config = dict(
    n_layer=8,
    d_model=768,
    n_head=12,
    n_kv_head=12,
    head_dim=64,
    d_mlp=2688,
    vocab_size=50257,
    activation='tanh_gelu',
    norm='layernorm',
    norm_place='pre',
    norm_eps=1e-05,
    positions='learned',
    qk_norm=False,
    attn_scale=0.125,
    bias='all',
    tie_embeddings=True,
    parallel_block=False,
    init='trunc',
    init_std_qkv=0.0238,
    init_std_o=0.00594,
    init_std_up=0.0238,
    init_std_down=0.00594,
    optimizer='muon',
    lr=0.00144,
    lr_mult_o=3.0,
    beta1=0.95,
    lr_head=0.00639,
    warmup_steps=200,
    schedule='wsd',
    decay_fraction=0.846,
    decay_shape='linear',
    final_lr_fraction=0.0,
    batch_tokens=[131072, 262144, 393216],
    seq_len=1024,
    doc_mask=True,
    train_tokens=971000000,
    steps=4239,
    dataset='wikipedia_en',
)
MLP neurons of a small language model. Each row is named by its layer, matrix (up: input weights) and neuron, and shows model dimensions 464-655. Each number is 128 + 32 x the weight over its row's rms, rounded and kept within 0 to 255. Numbers have three digits each.
Before each neuron's rows, "fires after" lists the tokens most often just before its 100 highest values on Wikipedia text that the model never trained on.

fires after: " |", " 0"
L3.up730:113149078073092054142124128121112155133163131097167100102106111075158168086069096162133221159118181145128103117142107128103175124118163120130112161210126159121132124122171063108162155129124091106164173147147140143107074075099096134069153102137112194140143111137125142104169107154159163135139144128105105150105141142076145190120112185126122175157128144177139114121142117090114150124116135116108090139174152108152136141134073101174190135110093118101078117113118106151117063079126158118120162130195129086087110129071159091135151127116123102103146120076142090149148116126137102117

fires after: ",", " and", " well"
L3.up1155:070140128162081178148163127116129151135114215154091165056168113155114121120135178125177124114099143076129126083171125187142148194156096129097173075073174172111152151133145130146139137097140143154165146127129098138140116108219129163109083097166087133142097142149117135111126141167115110114078117144102134197154142115153123108099121127066107177124106114144107165102098132069153113112121172117105122108138158131115129064073092139114113103174135114110211104106153058107094160128122131161134119149105131112132153146197189160094148168176118092122162103160154124158080154147124172186

fires after: " |", "-", "|", "."
L3.up1039:102150133140121165157102147166153133164130111146118120116121125123110157095132095119118102157133142153110100126126165150048108120092156122163163110118096143148117165140088128182157118084186131178086106075102092154124065124110124246139168143114111107149157106135185070139168176121056156097130089116127138178166134145098130122082135104060112157108087122134100162127137112128108110134091164140112113134172122159138072100128051132155056148110153143074149129158091132141128131063206066116127142105081108059092128132122134153061073138099122129107177188120142083162136095175166136109

fires after: " |", " the", " The"
L3.up1197:113202150103110162105134096178137128092089145093095125078141116123112107205147100129160117058141160087194177150151150088145117077195086162120133110149134120144134159122148145092077132210130089141144131097108198094151115088158158162163134063131191089103097120111073125153171114168096159150134091072097089114092106109123130143145124081096136149125114102179220161128118131135111107103116097124117145115151158059113144167111136124137089124131107109161109138149108151087167091160146128165130068087104088146136091154057144084078065095160147123099158150139093165144127133120110213166

fires after: " |", ",", " southeastern", "-", " in"
L3.up1328:129096123109074154150142149123144113062148151091150082103153165114149127126073154170140155212113122032092134121144039150120149128121101128116142099104124173123195155131106100065121097159144182117133122126106144144116122113037085140105100047114149192110077105147130192093111124167124185177143062115128154055127133137081167096104180101055155113156107145143086140145163175149131178175087130128139109132095110169112158102106118109177089123120122072123105188128076146134157148087167152091104129195165124143134109173113149113150173077125132063106193101137171115131047105190088128125

fires after: " the", ",", " The", " this", " 0", " an"
L3.up146:152187155084149176123129125147109097147094184127188124118136117048127147193141101217159141088144147117194078123117142125108129087112107157122122126086124116105074129146077153148108159174109116158153139130107115091163112138141119150165091061143128122146063123125120132128149099133159148122124163178146170112154173171146098132106130140099114116151111085137163137073119163187119138187131123098166151052146100139124111138141148110120100176082040143184096138134074091049123104182125182145139227113136100113104096120187127154089113125109115142155146122157126041122118103129161119093

fires after: "-", " (", " \"", "/", "–"
L3.up1646:069149128112136120153123167085135127116117124162161154091189097190156144158144127100070131115146208167114072128097104181156079114113131178117142081089063079111089135184123109129106116162108145087138085100155139116159106123083145063145145132030128152161116134134132102176157121155144097116109090177140127139120128140164179163157095154127114182087124157101085195186110144135096157128176124131060150160138151117116148091154141116188098141126100182096152150161135121145123139073101146105131217157087139118124124130145117169145140199098127065156101074154082115120146163098184146160

fires after: " the", " in", "|", " The", "The"
L3.up2623:117135126117148122087183165147115109152080168092083130176161139128094099168149077172110125161135099096080112091094134087126101100119121133120150136118098149086127129133092116114124102151097143137117161080157184114142154131144164174143114148151106163148131121132049156119153229070112095134225106131178134073110133088115130155103113117135171149078125103147131132170170169126115062139119183147092119159147131113195111171137117130191127104151133159175105147130109186093066151110106114084123107165111092171151145154139134094115194108128100142168121095159103114113134178160102145171

fires after: ".", " 0", " |"
L3.up1090:140114094148145126143142149151106156140101132101132136127077155120105127128168110133170084113165149162200109107110143144151127125118152103079184158123101100132113062147146144104079162150146188088120173120134114167129140108142130087111142113146142166158168087134111059083171136108104136127142143131123107190105061153183125093107118186105114085143146103130125199113164104122169096130094126121146121124115098141132070144106125118113132156132176132102107196150144165192203203105129134069168112157104115100155143153139099141075072154147073082093201114129104155141128104115056144082

fires after: " one", " of", " to", " has", " is", "\n"
L3.up1484:163143103129129137102097114155180124095146131130092099127109177174171123142115147096053065153109151183112121115092151146136075161143141146072123148137166143097149097189119110082124105191139108136151135078166091131115076138181150078104128093123119132152114111085128080122113159095137058123123167131088118178087170143136091136108138166156084071148188186115116138133126057154139170124096148020117146119146153129110134123075165130101124097189072123144122143147111155123153147179037135162129143078135141166167156086057126154167103167124176150116179100147127138117152134100160116129

fires after: "–", "-", " |"
L3.up1754:130133154104125101128146107075162106140102113157072155112122134114051151138164107194071092098122104119096060128139113189122087129077132078084114135173133090124162096170157088114112129181123204126208133129128105110155173141147128157136093109183113094150105131125168103113114063101066047115062142109157162091132152159081133118189160103167141127126146148141107080145126114139087133167125099096125131066156135058111107087137130143070123150076133137146130194177149137165171122137140106133107102136163168046148161125154159122068141169095189095118175153120102096126126162155143085118

fires after: " the", " The", " an"
L3.up1269:161121119142104170155114173106100098144139222085049108147127141107064105141147126152128121154134099142109125119162164103110156066142085106090099140097113118136071134176074078131099145166114104161164124126136111149110092151177111119124171089122159094106143153142092145063140134134138091205120132105116137133099120077132172104123144128090153195113130153126097119135179070159156157163154136104072159106099130136142159123145117085105142195111109072137114155066119130150104138120087134129147127125164060161096136103053118111096177140161184143128137142116119072133173148110102093127

fires after: " one", " two", " some", " One", " 1", " Some"
L3.up2676:115109070165158106114158130092168146186155086158172122158162110140125142126116121163119197148102105103114170170097103126122119127119097126133110153175142172124101119121133119066156145152120113056203115118132091103082115075181085178149185151238105122139076134092135169111169102187108049133108168114143141094157169137187115101086118150055169161157102115094139159107141070148166149185185110098113088117165122155189111169129152131129101169172148175149140184116157149114180120149110091139135109104120102123143112175142106158095128154134128075139190154153112115150122126131142165138

fires after: " |", ")", "-", " Al"
L3.up257:117137116136142149142116166080091115190108142090091127143141150098118151174095145097101066149138074099150136101135169129118109125147050122108128159171127138111091100099118072141175078196104121158147165134122178138145093181101164094138179125114168074112076107137162092134132110179098091121132141130136123121078151145132107092165087148165149140094135165184126090129103087162146110067148101129177175151056175132124178118147123164066118128072099134089143173128106125148109133067101127142091128122118164105149133139148157163089216105083181143155174073173147098096166202136135097138

fires after: "-", " (", " \"", "."
L3.up2026:101155094115109120138139116125078139137123146140105127057164187148136080130118086131163089084188156128105132121138146155142056096111063160087130132138129079099103143121126132102131101166168142106111109101089155133152131136207105070170121141086175140112130118107177179127114105078143102149179153147137134097177161132148137147170124122151108146090089120149143163149089140145136095155126129131140119154114115090067117123118099125189083141067120156154157142124067122140112121089137126133127176119070095125120071162128179161133092130109156110156098104146063096127096176126102035135

fires after: " |", " 0", " 1", ";", " #"
L3.up2259:064188143134126136129075100182168172146158114059124103152124144122079115129171088135089139115155068185103107099091104109099178144113146148124104110090148136083086141090104143106143050128141145101085130095125194109121143188117166094069155179128118077177131095086115090151099189209142057143144094110119131115079129163119165120104155150164055157173114123103109134136149091144121098135119175126095177105135133141118105087164126157123143119146152109165133102165141078127138111151097136105161118101162212077096128149168167163119165159108103177135136141083130119201114129169115105109

fires after: " the", ".", ",", " The"
L3.up2383:165133078113158139085137109145131132234166106139084151103084140111098101161106124196150163121095127144137164164100139136154091115141145113105098107119103112141161107143184122166089108137101182138141093129132174144119103100170156088149164099112133073169183124132098160172116082172121130149155081074158178122134110116111072155069195079176117081101106044119115086141161174095245129114156113119096128123088165153125149159098114115082172142144085156123176142198091096138091127129142146146116144122116066131168105119089158160136117131124145114119123147159169109142138154184132107134

fires after: ",", " and"
L3.up1554:135111084152185138112148090156146139143131173129091119076122115151165092111118140114153145102176169191141122143146140145124162150117111123175107162113126108165106145163133116159160149087150165165154102111106128151139162111045155148110109101156093172138076147115098121157139125171096124131095098091101115122185109126152159163140118134091086138143132178121093162086105075168130125091109120114123180122181143131138123131112200148099130136164154111136091113085194135142123145122091131136089156066119140183195114177190133123140108178142178149109129095193141136097094132102159120113

fires after: ".", " and", " so"
L3.up1761:195118177159096123117096133134126123162235111117140193147079188130154144167115153124064098098130119172119106122140110167098115146131102136122157118090114143124074115157167129111136127117155130185184070145134129135143094173082107113140101097116139106104174142128149173118128142148086110116070108103130115136179175133186096129125116210127185135136101148116109097174113094141131140180138133169116189031097142142171154087115130109068098173157084180123163097137103138143127069163159097106106125081092132124154133151110163135107139130178161143133195117104122120142192116116108119128

fires after: " the", " The", " one", " 978", " is"
L3.up1449:181197096131135119167148122132118139129135084151135173166136129130121078100063131144071133069102104056118145143135154089106119110185104204125146174146117160167109141105106112184174135121104095117159126139090099195081078131124141089116123153130127108112131129131138090064171181093150147122095162138137153116200100087141151127018112166201165091087092085182107084118170132165138163107170131158102150161090115159068149154119138114129129130080175103155116091207123183115067173113055101099155144112097066144072115217108133149134104094139188110173181044161174147123124166116170102109

fires after: ",", "-", " of", "–", " Los", " the"
L3.up946:157116142163095134142118144140191135152144181128091056110190122128102132127087139157118150131120160108102126063163115120124121139118128066109086108183141134125081120185141183165139095198122187158133144078103104146155130089139119204149109125130153108154168087110198170123094141154125104149120173113137096140217129089103107112170184188191054101177151092133122119084124103128114074208168113160093110155166144087133122109103115101126035101150162129134166158141160107141176145157137224147136151109132099162134120122097142095182093072099080121140127129148132152137150135172087144154

fires after: " ", " |", ")", ":"
L3.up440:134111067089151135163103066114147078112235158057107151102135107129148141147085101179073086140138107130184199113160144032162110105131087089101107157084157149150194110135071081155132106114149089183150179137160161085126091115148112174118158165168101140113134103133114146097205069151132091133124135143162116115144096063093090120140067112163132148110163135158165163126088117119118100167118093119131200133170172117145095143112171138162106096157101206093076105123107171118185120126112098126076077134095152137128128086160185137171119091147113061125136061128086081163169088115167180118

fires after: " |", " 0", ";"
L3.up13:156145090070109096125183137167111121031102151116097123145127095094147159136125131145154143158132108104125106145126092135114122107149150119101127184149157105146114187113196085159162105137091125182113106145116090130131117116098064161144168037147102139100110093102106146115116146180165127119195164143099129103108122155148124125149145168086117148059106129175119146142152131174129125121105145134149085127101088112116098135090142089116152141142135070151185091120129127119081073159093084158172118116187159052112100141058112217172099089106120110100191131143222071106131121122178177126

fires after: "\n", " ("
L3.up1251:142179103161152165141116115161114153064159200127097084160138125138192134107160143107145133121152180153099094150166112164131156167068073160109109106109079118115106146092052155106169144145118129177113090132188155149192179154161099117135115110126082078106150150170165127129184138133109174135144067137173107103140117117126216076124134168164161169159073082130119213156144158114176144072169096136102102145111093151076144097145159176123126135085132119072116150135065138166068121108113143143122173150094105205112111143153128058152143148051097118077092086207096156071109106090118130140

fires after: " |", " the", ":", " is"
L3.up2681:068135113126109141106083102132112080140089167129130042156165227091127219135141087121099110110210127104086116143168200111091125111123173187176120093088107156109142133126093226174114152170142159125141093148146138088137120081170174158121202119128084163164139138180099106102175091168134145185123096150116138172083106142150087144142066160163129093133088094149097142086083154148140099122139139143142100143101106114134084135101199128129125128139207089167121134160129132145136129113088178131108129140126067162116111059143186132138109144127156160055124167101171182150148136181140098097

fires after: " |", " 3", " 1", " 2"
L3.up202:129149125139146112149145131135091097109134172103189126142184099117219171190145131142145169128142135102087152149052167095118125077135127108087209133115143123123058141110123095108133132149170097138055149071122160107098199128116111127157137109174071150162112152128146127114152092119132149121095147151121170132122154113141091127084106202112093155132144172132135057184146113150122114183130161189136129144132151129111136118111168174117150103119126183198155152130124145127083103133095107114141096112174122144129113150089173220147171145125138088129182110114123111152121094137131143150

fires after: "\n", "==", " =="
L3.up1564:128132137187131138101147124131115137112138110116115135102135115169131074132081166122128161123087121093164162113148137112126096147164130131149156137197113130150155134072164117104114171087154150132127181165150126176115072170159142088046135090097148066117128110112161198170198097152199179105053138078154113109111045162128130136137171060115139128180130099130090095079169110067189181130142113165137125136133149120139137177142146198119146122090089125137105144152136118152047116184105119146133174131182120146114120114146059169142151122097179133108162115125096143134116170119148105164

fires after: "|", " |", ".", "\n"
L3.up704:131083085137119110117097132117151166104127159128134174121107212135091133106088116125112108071112161143121163195175125166128156104135139090115115174113067110185200160151080073150153079115119083102112115141118139116204162141109137148095132165105108176089156077196096079163162148159255101125084190128106115191097105135162119148083070169150200093128148169082142085134059111126139112180130120156122135146094130122104147196177149110135117130142110111135175131223188066132106105155196144118131127033163094167142110122090080101130138127189138072109098092174076116096108163124134108131

fires after: "\n", ".", " Decision"
L3.up309:095153119178135185138110170143065138134160148133162106100148110123181092135161123181153084156088152163149220057124093136113076152092178087092092159079142128119187094122170118110160150129098117140100123132180134098165129156146127114137111153152131119129099108108123151146126134133140146176140116079129104101089088157169063211146124131126127128133102122056036109159131099125130119119174162095142114150119113093095146179103153123110171142147090173143173115106079175145102068174176143115114151160102121129126119118058112154160092167127159115174149142128102137067125124111113125103

fires after: ",", ".", "\n", " the"
L3.up978:134088197109128143135128103129151124086151123089229121104121102160142106153160107118136192129164115088149124155217043143131131120087145129117116156084085120085109115083104106176120170101127124148177088045154103090153143155115182128176135134111159113158088141096150127103170119095080167152154134118128101158123122172205165136147143130137091151192158087176055116097075088071107080141138105129163108145153093128064116165090141093107152129134089149146123116113104158036203117146146089090184084117169145087144124129142092108118165134146082110121131086112118129156139121171141093191

fires after: " 1", " 2", " one", "1", "2", " 4"
L3.up1633:098148140127125105126071115145133127188141145152188108167121105139121109158189179133142107160132126138139148152141099149141117169107159101094137115133162180164128136093115145114103117051133126081131084105120197106098131106144087153110174122166089140143131143156113100102104068082092104144129151103140122152122169122158148152108120130136129163060110074124170160092141135141099097112147153076191098157076088157108200163149083106107070087131153147147128084131081091141154127170178119111092179146089123085086189091157100117116138158118113128208121142127170136121093152087160146155

fires after: ".", " .", " |", " 0"
L3.up1080:177143079134076157123194148157130120150156047067132131098090179086134094065134140122197116118103097105152139148151161164160132135134129097120127108147133167152142123128108070136169119137201093143111121101129097157149148099140098185093149106143102169096114115173105138121138133163084134111131136168157112139131112106109102141108191104096171131119114129165120129120120115147178108130110126164146129106158126113161113109098164072102099140125150135079095190153154141071136132132122109172188090145160125146187144155133119139086058117096140101186176100147156121039122148112112158125

fires after: " |", " ", " L"
L3.up720:104154071147135138119120155116143153115151153089110118132104175132169156157155086145138145118115148083067167122085145100075064145163057182192170131178147144143062157071134136082156066118101111144113116129102122178151103124111099129116099137085163157104102079177151103125138117154114165087151123185148103141107111116118123099113089162126117097117164160118132118109201102157112089132132113108101176092148110153098148155112171161156123124109152143130114117143150036108144125127151110100175157105126116150120072134140145150101123132086121122094110137132087144110165147112141142126

fires after: " one", " is", " and", " It", " well"
L3.up738:132133149158068106145113124188143098125144060154128165122145154113126108139142180139146146113125138135136112139151117191180104140066078112159160100150134076108089095131147092137115105115106112121175092108169155085082057166121170113084158066118142156142145118174166130149123127149120119105046106131140034108186080132171111125102183162120196151176126084123136123153099135140106178177104180156103141124138098122092134144054165110137088172123152140052168089171230086122135171180140116139127137103110073107146148085140197152110098126120131118104131178093179115135105095148157122073

fires after: " |", "0", ".", " "
L3.up1088:176139083150122159116164153138163075158137164114129151174142161152102094160046107072150140107163105154156132132159140146129137090068092166155143118133123137089133180185202092143122101149112134189159111128121110105136131112166132151128069145172153149152121103142112089184153098063133093133150108116135048128170140145057076126131120076093133144056094139145196137118102100104124132134102144145128123139127139080092158102091163119134093145130090056110123113122107134131130136137158092130145110056127099093124123116122130070141078122118099163148112125137171163107149064127183143142

fires after: ",", ":", " (", "|", "-", "("
L3.up1499:127211134048097105176128183153161125114119153087120132086123120181119114160166228159096118168121146125139127096170205145153116181137161066142105132106091051133133151138119103075135106072127129115150144094175080118138117133092116110104110114149135167134107105098127141138140128150130161134087114144090101129169104095146110097161107101171113196159073155099122115113102117139139171107120135167115107155169130137115144076122154094081092116124169129169128149122123146167116172099116155127108101130128132154158145139166174161133098111188142120124153096116148153143113108215018098171

fires after: " |", ";", ".", " 978"
L3.up1756:165150180069126148121160145177116172196141088109116104074077156069166128092124110099075135114195139118122126166170067167128098151142168094157130142142133106136109125159140168191163107156149131095134103146126152148103139078076170126124094183139127188131083147158151141101147133176069140123116143118117139144087123158114112162127090221149168101146125088091106122114078073153108090119183111161117081156206167223117151117093115152093096153105067140109129148110146166118108135158123158171155145108128157142173085176196194157154119181099120118119139151164150143131141102115115189073

fires after: " |", "|---|---|---|---|", "|---|---|---|---|---|---|", " Website", "|---|---|---|---|---|"
L3.up1945:107133124118081114118119162116133137162092136104190116123151122171143105136115132152183139154181113054156148138132142117048146103126159108092133126132129102089144148152158172054117094121142097151116075142148119158164106096106135127141137153078074107184160117112134134137158161119087098094112145164069116156132124154155111095194223137124152154142152128119157096069090145111105115145120167118088120070130065163137126115154101130123135144111134160076128165105126145132074063181098167053065124108139143100139087104109166110170113130111137094168119100099133198178133166095177137080

fires after: " (", " the", " \""
L3.up376:113130091125101163142111123088141138022135095159153088144135079183174156187175130115140101179133149181077146128151169096144106116100154119156162188082135180124154131066133117104092144105125122147134143095138134123194127093160135138146094180095101163152116139123154163198129082135067165164172157143138079146059130088137189117154162129194119177182086080176070129127148136099119148113119120095132147116144118155098079160127137118146170153104127148124132103095068140158124098135096063091125111165161106148149178183116140117156158082100140087196133124156149179155116070154140152097

fires after: "\n", " (", "===", " \"", "==", "-"
L3.up304:097120154072129136089144135044128119131094092202110134147115132103152174150101117082118134150125159169093157101074107118096145106143120119098131129134083107084105130130113064139000143145155169151141071071120187056111147129170111147136142125089125163144115167140142123132129107150107102136158142107142116119164137118129116139170132106109094136202096084118139133129152179096138166150109126130102168125113154062136115142145143137172112142171173117113165067160153125065146208146153090156095124174083122135062194127167139156156154123049080115166043109176159174147098113099165155154

fires after: " the", " The", "–"
L3.up805:158136095140131193119139134192167177143082148096124114120136128255101098122140126139151149134150121144115110126144135099167152136155115130088199132108144170177143125199136150100045095131093149032152160131185100091141170133125156062134098114113153113096164147135122086115146067080106118103032108085141107081171116098187129211106099083131087178113088098173195135115114117153163114083160164119139176176155166141101128144107041141057140123137133151160088091137108126161061129171087182114150141127102109137092125095127169123134078110132165072155102080209100094090120132092091149116

fires after: " |", " 0", ":", ";", " by"
L3.up512:113136139153081106062138073126171177135134127147185151098060136122109146125160121087162086097142130134127101166099115098114098177153165151134131169087162130116184104090084152131114145121132176094116122103117157132134149108148148118155099176163138082137093150149104139145160091129180152189108124124156132137146109201184092117121118126158125149155126076162113156147101134107087112105134133149112055079113139143125167121113115086144165135076121127196109200101133188175166166110096130143142136114169178091178144066236166139130135194134098127101143089095138087098068132143122113067

fires after: " |", " L", " W", " D", " 6"
L3.up542:158083164086127151122171085075127162102098059110147174145170186143116136135116197098134131116142143116140060132147094103070089118149163187144146121157129127144083137116043128075128097093090146139175127147172166119112123101110188205068153142125111115098152116140152098101171155123168086121139163136160145138159093126134131115205081021080159117068148164148089144117173144189171147045110079099113121146121102152141116177183148158199160181132098115146071130144129139192174125192183095116139113091166121158200065115082104134192177100160116160111136119097172090126145102128081097179

fires after: ".", "\n", " and", " (", " |", " the"
L3.up2378:154185122119122083111098085136119138133154181175196084114143110117178142173187125146175138165080150120097086138119147127140173137058165120126172130128163161090185138138089153050134192141125133104095195139084121101097119099206124119187146141195111095158128067206147163134113124115115099176150149161156106078102106096138142116058153123108115110084103154165070103156147130148155083125129174101159113163099096128106148133190108154134146148150114137152158107122152172097141125128143140140077134160114117121094150169138145165098124177099108091117145125128134093119150128139121099137

fires after: "-", ".", " and", "–", ","
L3.up2645:167078116141133088103126100161126120123167107149068183109109140207156110114177091103113134123165113135147141162061077102085139147133132100161178107119080145152184143186129147090093086120134133151151122166132157077129149189194152232118118151087148136101114165140113090083138102070115109190124147174130131101134139110122151114115139120211121113148198125154185151158137110085153131129096112102078154158097079125101182129168100133073098186159079150118150079096085154181115151125113132143125099179081125123100118148116172136158135128168125111130160131089049125110122137142137112135

fires after: " |", ";"
L3.up125:130120110145079179102131189093164173081157093120110090174154147093092133129107092086140131139166187119127138133073102055137129145162132207114082154127123162123155109113107111080097180126088148136150114092061055162095116190107088125030189144205152173146124131159159104152140131175125121082124153120129155152123155141081123148120086083107144143124108168138102102147148119137096081125179101200118111062111140150120167162142168057119118127108154118158134132173161121140185172112173095104173116134074187143123141132080143073106117134163129158106123115147161130144120146149101136142

fires after: " |", "|", "-", " Team", "\n", " Candidate"
L3.up2577:125146112144116181134127140149127166146075127115163122075174122160132099141143147127117094144136142160108100175172148089073136090155180114084131148146165151071189143153053122110115154150188108169152178135116134135185101145181166138138098175152108154087131140134115116129102072171128175140201157120125114115129061135122148109121108170145075176121103141181104156100077067151180163130116144065097138168095065094159112162132096129100128129150147114130161160116138112116108100127151130100141175097099149110128150167119108123097126132120059138101142117134174132122130066097234140077

fires after: " |", " been", " be", " being", " much"
L3.up1288:134102156110116101164140191145115142105162137153191135125172179118086184128101180141130136141150146144121130173148165176164092130135165111174125121187097133177144113053139104162134153118104116157148149107146071127112146110153077093082219113144149153157108124134120159070140101120129099139146120127148078119142098109148113120077089085160130107114110103139116107119218190126101117121141179153120145110078140094141109237161077123085129089147152153123122142122098183120228095168056061071085161176137173064129145111135120122145080111201128131111074128119164131120098154157140197084

fires after: " |", " 0"
L3.up2279:092141136105085119122162094199111190168134074108174095187084130087165108103083116137159126126107172116085070158148168160109088125142149092153082195118090157123095137158137114140098110085145130126157148105132157102102126121139125120154104172101123108127142071153124135135143121183120112190159179192111086173061122122137132152109097123127152224133100151134103119141148166133040074152138138120127114110096113142114108171138164151099127157071111115160060174095116133143148080092147141140154158107191171055171078128173149110151180167157118121070144113086135116141087159147131133169

fires after: " |", " -"
L3.up1254:140079121164101112132182131081145153171067107143152141118122113128063122113119144159101083090154209184069158156113174172089135150133128117096153173121193135118118102144081112101123091080129148154152155092142133144144151118150077170107128103105123114146132114189149119087144116116122108149102170176168118093143153120163171103150128134149086109174109145105122155101156103173132150118153115147177190128182094106178167153144130120147139138103077160131153145163134067133144111123123071120098126148130131063154141096127130130094116141126162119119079120094115166091104160131057132083

fires after: ",", " (", ")", " is", " a", "ella"
L3.up2456:094116098159094165158085080153093210085133167147148138090106153152130174126161137143099124194153183146087117146152224156158162151148090141129092064146149128130111165111130150102137169136087142105159130111172134052143162121069193106178175145145105106146103128143110103112148178119104114115086101102195103155167161086177122118145139084145139133124132160135135179056200133145129194127113192103142104067129099129110133113166151130149073136143151067103126149144110139122149140185090095111134156102113118113166130121191159150129118060141082173224096041148163135135143096098122117178

fires after: " |", ","
L3.up2526:133149150119149177151133128158139127162131113126121136104140117161090133121137143126133096094108108153142114078168131172195047175171151098086129106133132221130154122111104131127143124074102120133077145108191116156143171139098143194113101138106073172091127153087137153103111137128145075130142102106128094161139125165142084136147124123122112138119101095125167173135132127149160089153149137120062086071161110128108145109011116088115156146122172135104133099156154123097110120164149159163113118104139109062139111126187126166080071185125151103114143149120150159107062093123117075075

fires after: ".", " 5"
L3.up37:157145083187139096018136079109129117119178171115115098128111114071114113145126111192141129095114107139185105138193094091074081132118166084180126147102050093156092092086137139109168106106140075119153093132115151126109121135158144152122145078121152101220125159148110174098202179157122107183154160155166122150120096111125112160125163127126168122158126102155114081127085136106186079128143149157134117131153144119079083153174143120110117118171141114163155184108102113139150218127111070118124126058134113164157150162092103115165193115157151102107112108149141123097071195084164141119

fires after: ",", " and", " United", " which", " would", "."
L3.up1053:201094048132112053117075129138110132138201151196093137156073096077123140107106102185165088170148130122131118113147129135153150168167013113104139174143135124124117086082070098177142168121084105072100106106141082105126160122099148124118135060134111105096154121127112116113116159170138107097143090124121164128103044164104116088150130125078123147155124186100140141145121147116119154130136145147116185072105095130173144152072125134121134142144122199105152093140118131097125147173202100162157181132142113130145152165144068160118086094119144148158146107164184090186123154170133145129

fires after: "\n", "===", " (", " \"", "=="
L3.up2397:097100132091128146161159139123189059156090097132102131090106158126126148111110095134093120153144168135182103142141124143131106120130100136122103139111090169078140189140094127158139185215255144160062115135151088115152098125114140078167178132100105063116099176124144124149138116171109119097144139123050163100172135121111156184164083146190093144166125099128133145150074142077107087149180117078093143152138131146081083151084145155114128104154115094111132074144100158092102124134163228098098140138105110134179211114116119119129129137088156140191102136164107114068127166133145134146

fires after: " where", ".", " which", " that", " and", ","
L3.up1949:121189121156124163131104109102187149090126122161060137081085070096120110124118122154130060151170110094156148110128165128108128125157095075108112141079117113139146099140162107138112119156178161104096122091124123162125149165138109174133119151177116132130116106165082148103153179125110076150096142116095151112127177096110145060126028098123113141182116199093160104097179125092110174056134122114125193139159066140123142137097058152086089157155169133139166160102145133163074139170126136142186163120143192118153144148156093150122139115186152155068123128142150120159053131081203103166

fires after: " and", " to", "–", " |", "-"
L3.up402:136129154082116118198118140121083105147133092153131101194124143103143120184129119140080099133139191137097103153129124117072122175140236157151134202132110139118104141084109148112111072106133161126154127125131081125138168197130070144185100128111114093031126160110165092159145203145088151103087111135130138122210093109136082076213098149140185125050151149108150053077132123112115135165151129159169128042120136065160143108092129124124114152105123143111161118128162125116118142110101155107159106064115106132065146071131145171122101118091098068201191132142094133175137168171097145068

fires after: " the", " votes", "The", " Turnout", " The"
L3.up575:116104158148115166161091125154070128125089183094145141126143090164094089147158151166117129138107145155110048126153105167143126128130184143150150134131128136100134135106100219119096095178155118179167134105127191144100099188150112103146139160109163119137110134103163103135105150136148124117127146130187119104142118192147142106144109096135103162087137162170124115108189107088116157129138180158132117119117155146132143199146132150116122048149109082119143126143174137128099105219140083138151163109142103124115195102056097066073161130116143117098122173118187120144138059126116140087

fires after: "\n", "==", " ==", "===", " ==="
L3.up951:111062162099121121146111131055099107157091174145170189091149147142097162083155110034169137158159137138176162130115161169140134103219160111098205139107045106089099141090182117120114131171180144116136140125083121154151195171154080129157186105091142139163094127087104140147151085078135036115118147128088163163169142118103138167165121128116157182139078102147084201179087118096115103127139121123087096108138130117126097150103108112067121129176109106082130175073137145103110147140167157152128142119110146075126144117154166106159110118117123124140110104114200129177142144124125112109